Weights of a small GPT-style language model, trained from scratch on English Wikipedia: 3 heads of 64, a variant of Adam for these matrices.
MLP neurons of a small language model. Each row is named by its layer, matrix (down: output weights) and neuron, and shows model dimensions 0-127. Each number is 500 + 40 x the weight over its row's rms, rounded and kept within 0 to 999. Numbers have three digits each. A neuron's up and down rows have the sign that makes its largest values positive.
After each neuron's rows, "fires before" lists the tokens most often just after its 100 highest values on Wikipedia text that the model never trained on.

L4.down650:559504532427492563447500523495489530499497513512556562511506427437538469560486469485534482480514459544522551479588440525538492566528436469456519512511515502430541449488536493550558479478529551477486565563499523447466430492446567545497456502428513510477452492486476543525464576476542502453584434443478534467458525508540497407544576588525460463482534438497520466521499473441565565510548
fires before: "s", "h", "t", "ar", "al"

L6.down3:484493567451530496454509545464509483444566487486474467509495527486558438514476553444526440554452490462450524501527534485527444523482550469517436507583520552535457414542494505499552514606494445480465420509464497450527500482444477527437533462525521517489487534525542544441499441608488519516520500495500478582481539526503538494490479507510533545492472475541498490504468522523464564457503
fires before: "ure", "ured", "ures", "us", "ival", "uring"

L6.down669:450472476558536468526513533524568489584571528525489539505430500506434432485510438514472490484452431506432453486571484556473543523513477554464588487501468537504517553538471517571499494538490504536540559488515460462507514527483535432457566443526490517549502516435542428492465469518508485483514527421445528517552547462472505474523491420441506546583503472498457487468529497488507470435465
fires before: "ics", "ical", "ic", "ician", "es"

L6.down283:553547453509500534468488527596433566497552471498482524511499534540552545474464485475490466513487469447502476494501475460495521518486529429474450491500516435468466453546474504514555492543428517556495515462537442472516479500463514473480542555531582583543477450469539432521462422496469472449518439550552487483540490437476498494503523453492459516509470470480484504429471504529523526544441
fires before: "ion", "ed", "ity", "ive", "ions", "e"

L6.down402:494522439529504519479424513525519560511507462499430519545503572543485452457495545544489523436449558482545512443514466519504526488497446515559505459490515519444499534444445559496476530586472556401521415442485527471514512442474526493533583526557516478483448571516428445454490519473531550541557545542491516560538525513468459435522482531475500470597512439443527488461504451556545525460454
fires before: "vious", "m", "y", "-", "c"

L6.down326:488466501499478496472533545532534458457537467496504508434442480537394434450516538457560395530504453553468427500457514528552495427436497499430521485501490518501503508534459535556502490463532469551525535464467570485513509483478547488490499474546482601478572463499538545489465492497529440458449481434474567531473511447438549502486547568489558441532508517519492548490483544503470521495446
fires before: " to", "–"

L6.down368:488540565433464546522458486489500447422519531533514569481486418489446537534484542509503484560509473508533600540567503470424451468449488499422550534431538436532543533484495479492488449493519476534465490541526461485514487495522526467509491521476485480455505520468514487524474428537473497516546484480562503469588520475502483479563487465560495556453518538446547504438458490517507560521520
fires before: "port", "age", "ages", "ag", "ics", "ical"

L4.down734:432492465541541512485547485472497466425511471533431559474507570544526508512514552446529502443509532533474415456460495475522458591455550488528554540477468521442529518596472495499482485529451461462477585459543476496473432489457520506532580446573546561574476539465517507519499477555543444409505567558510522463440486554439468494494535511465502488460442540530512478466517522547524415512541
fires before: "iv", "ust", "or", "ive", "ic", "ress"

L6.down364:447541555535481472489542534502576499484535524507471545503492510480499519511517496461492498476494492473455512465509502426585534524460532494468598511439373569417574537463474577486504478506506448548554481423534519490479523548523494476475582428524524552458487456462474452582560512567576596501492500527519527428417468529526451557471432491508540436548540403505536538470485498511534479523488
fires before: "ic", "is", "el", "in", "ent", "ins"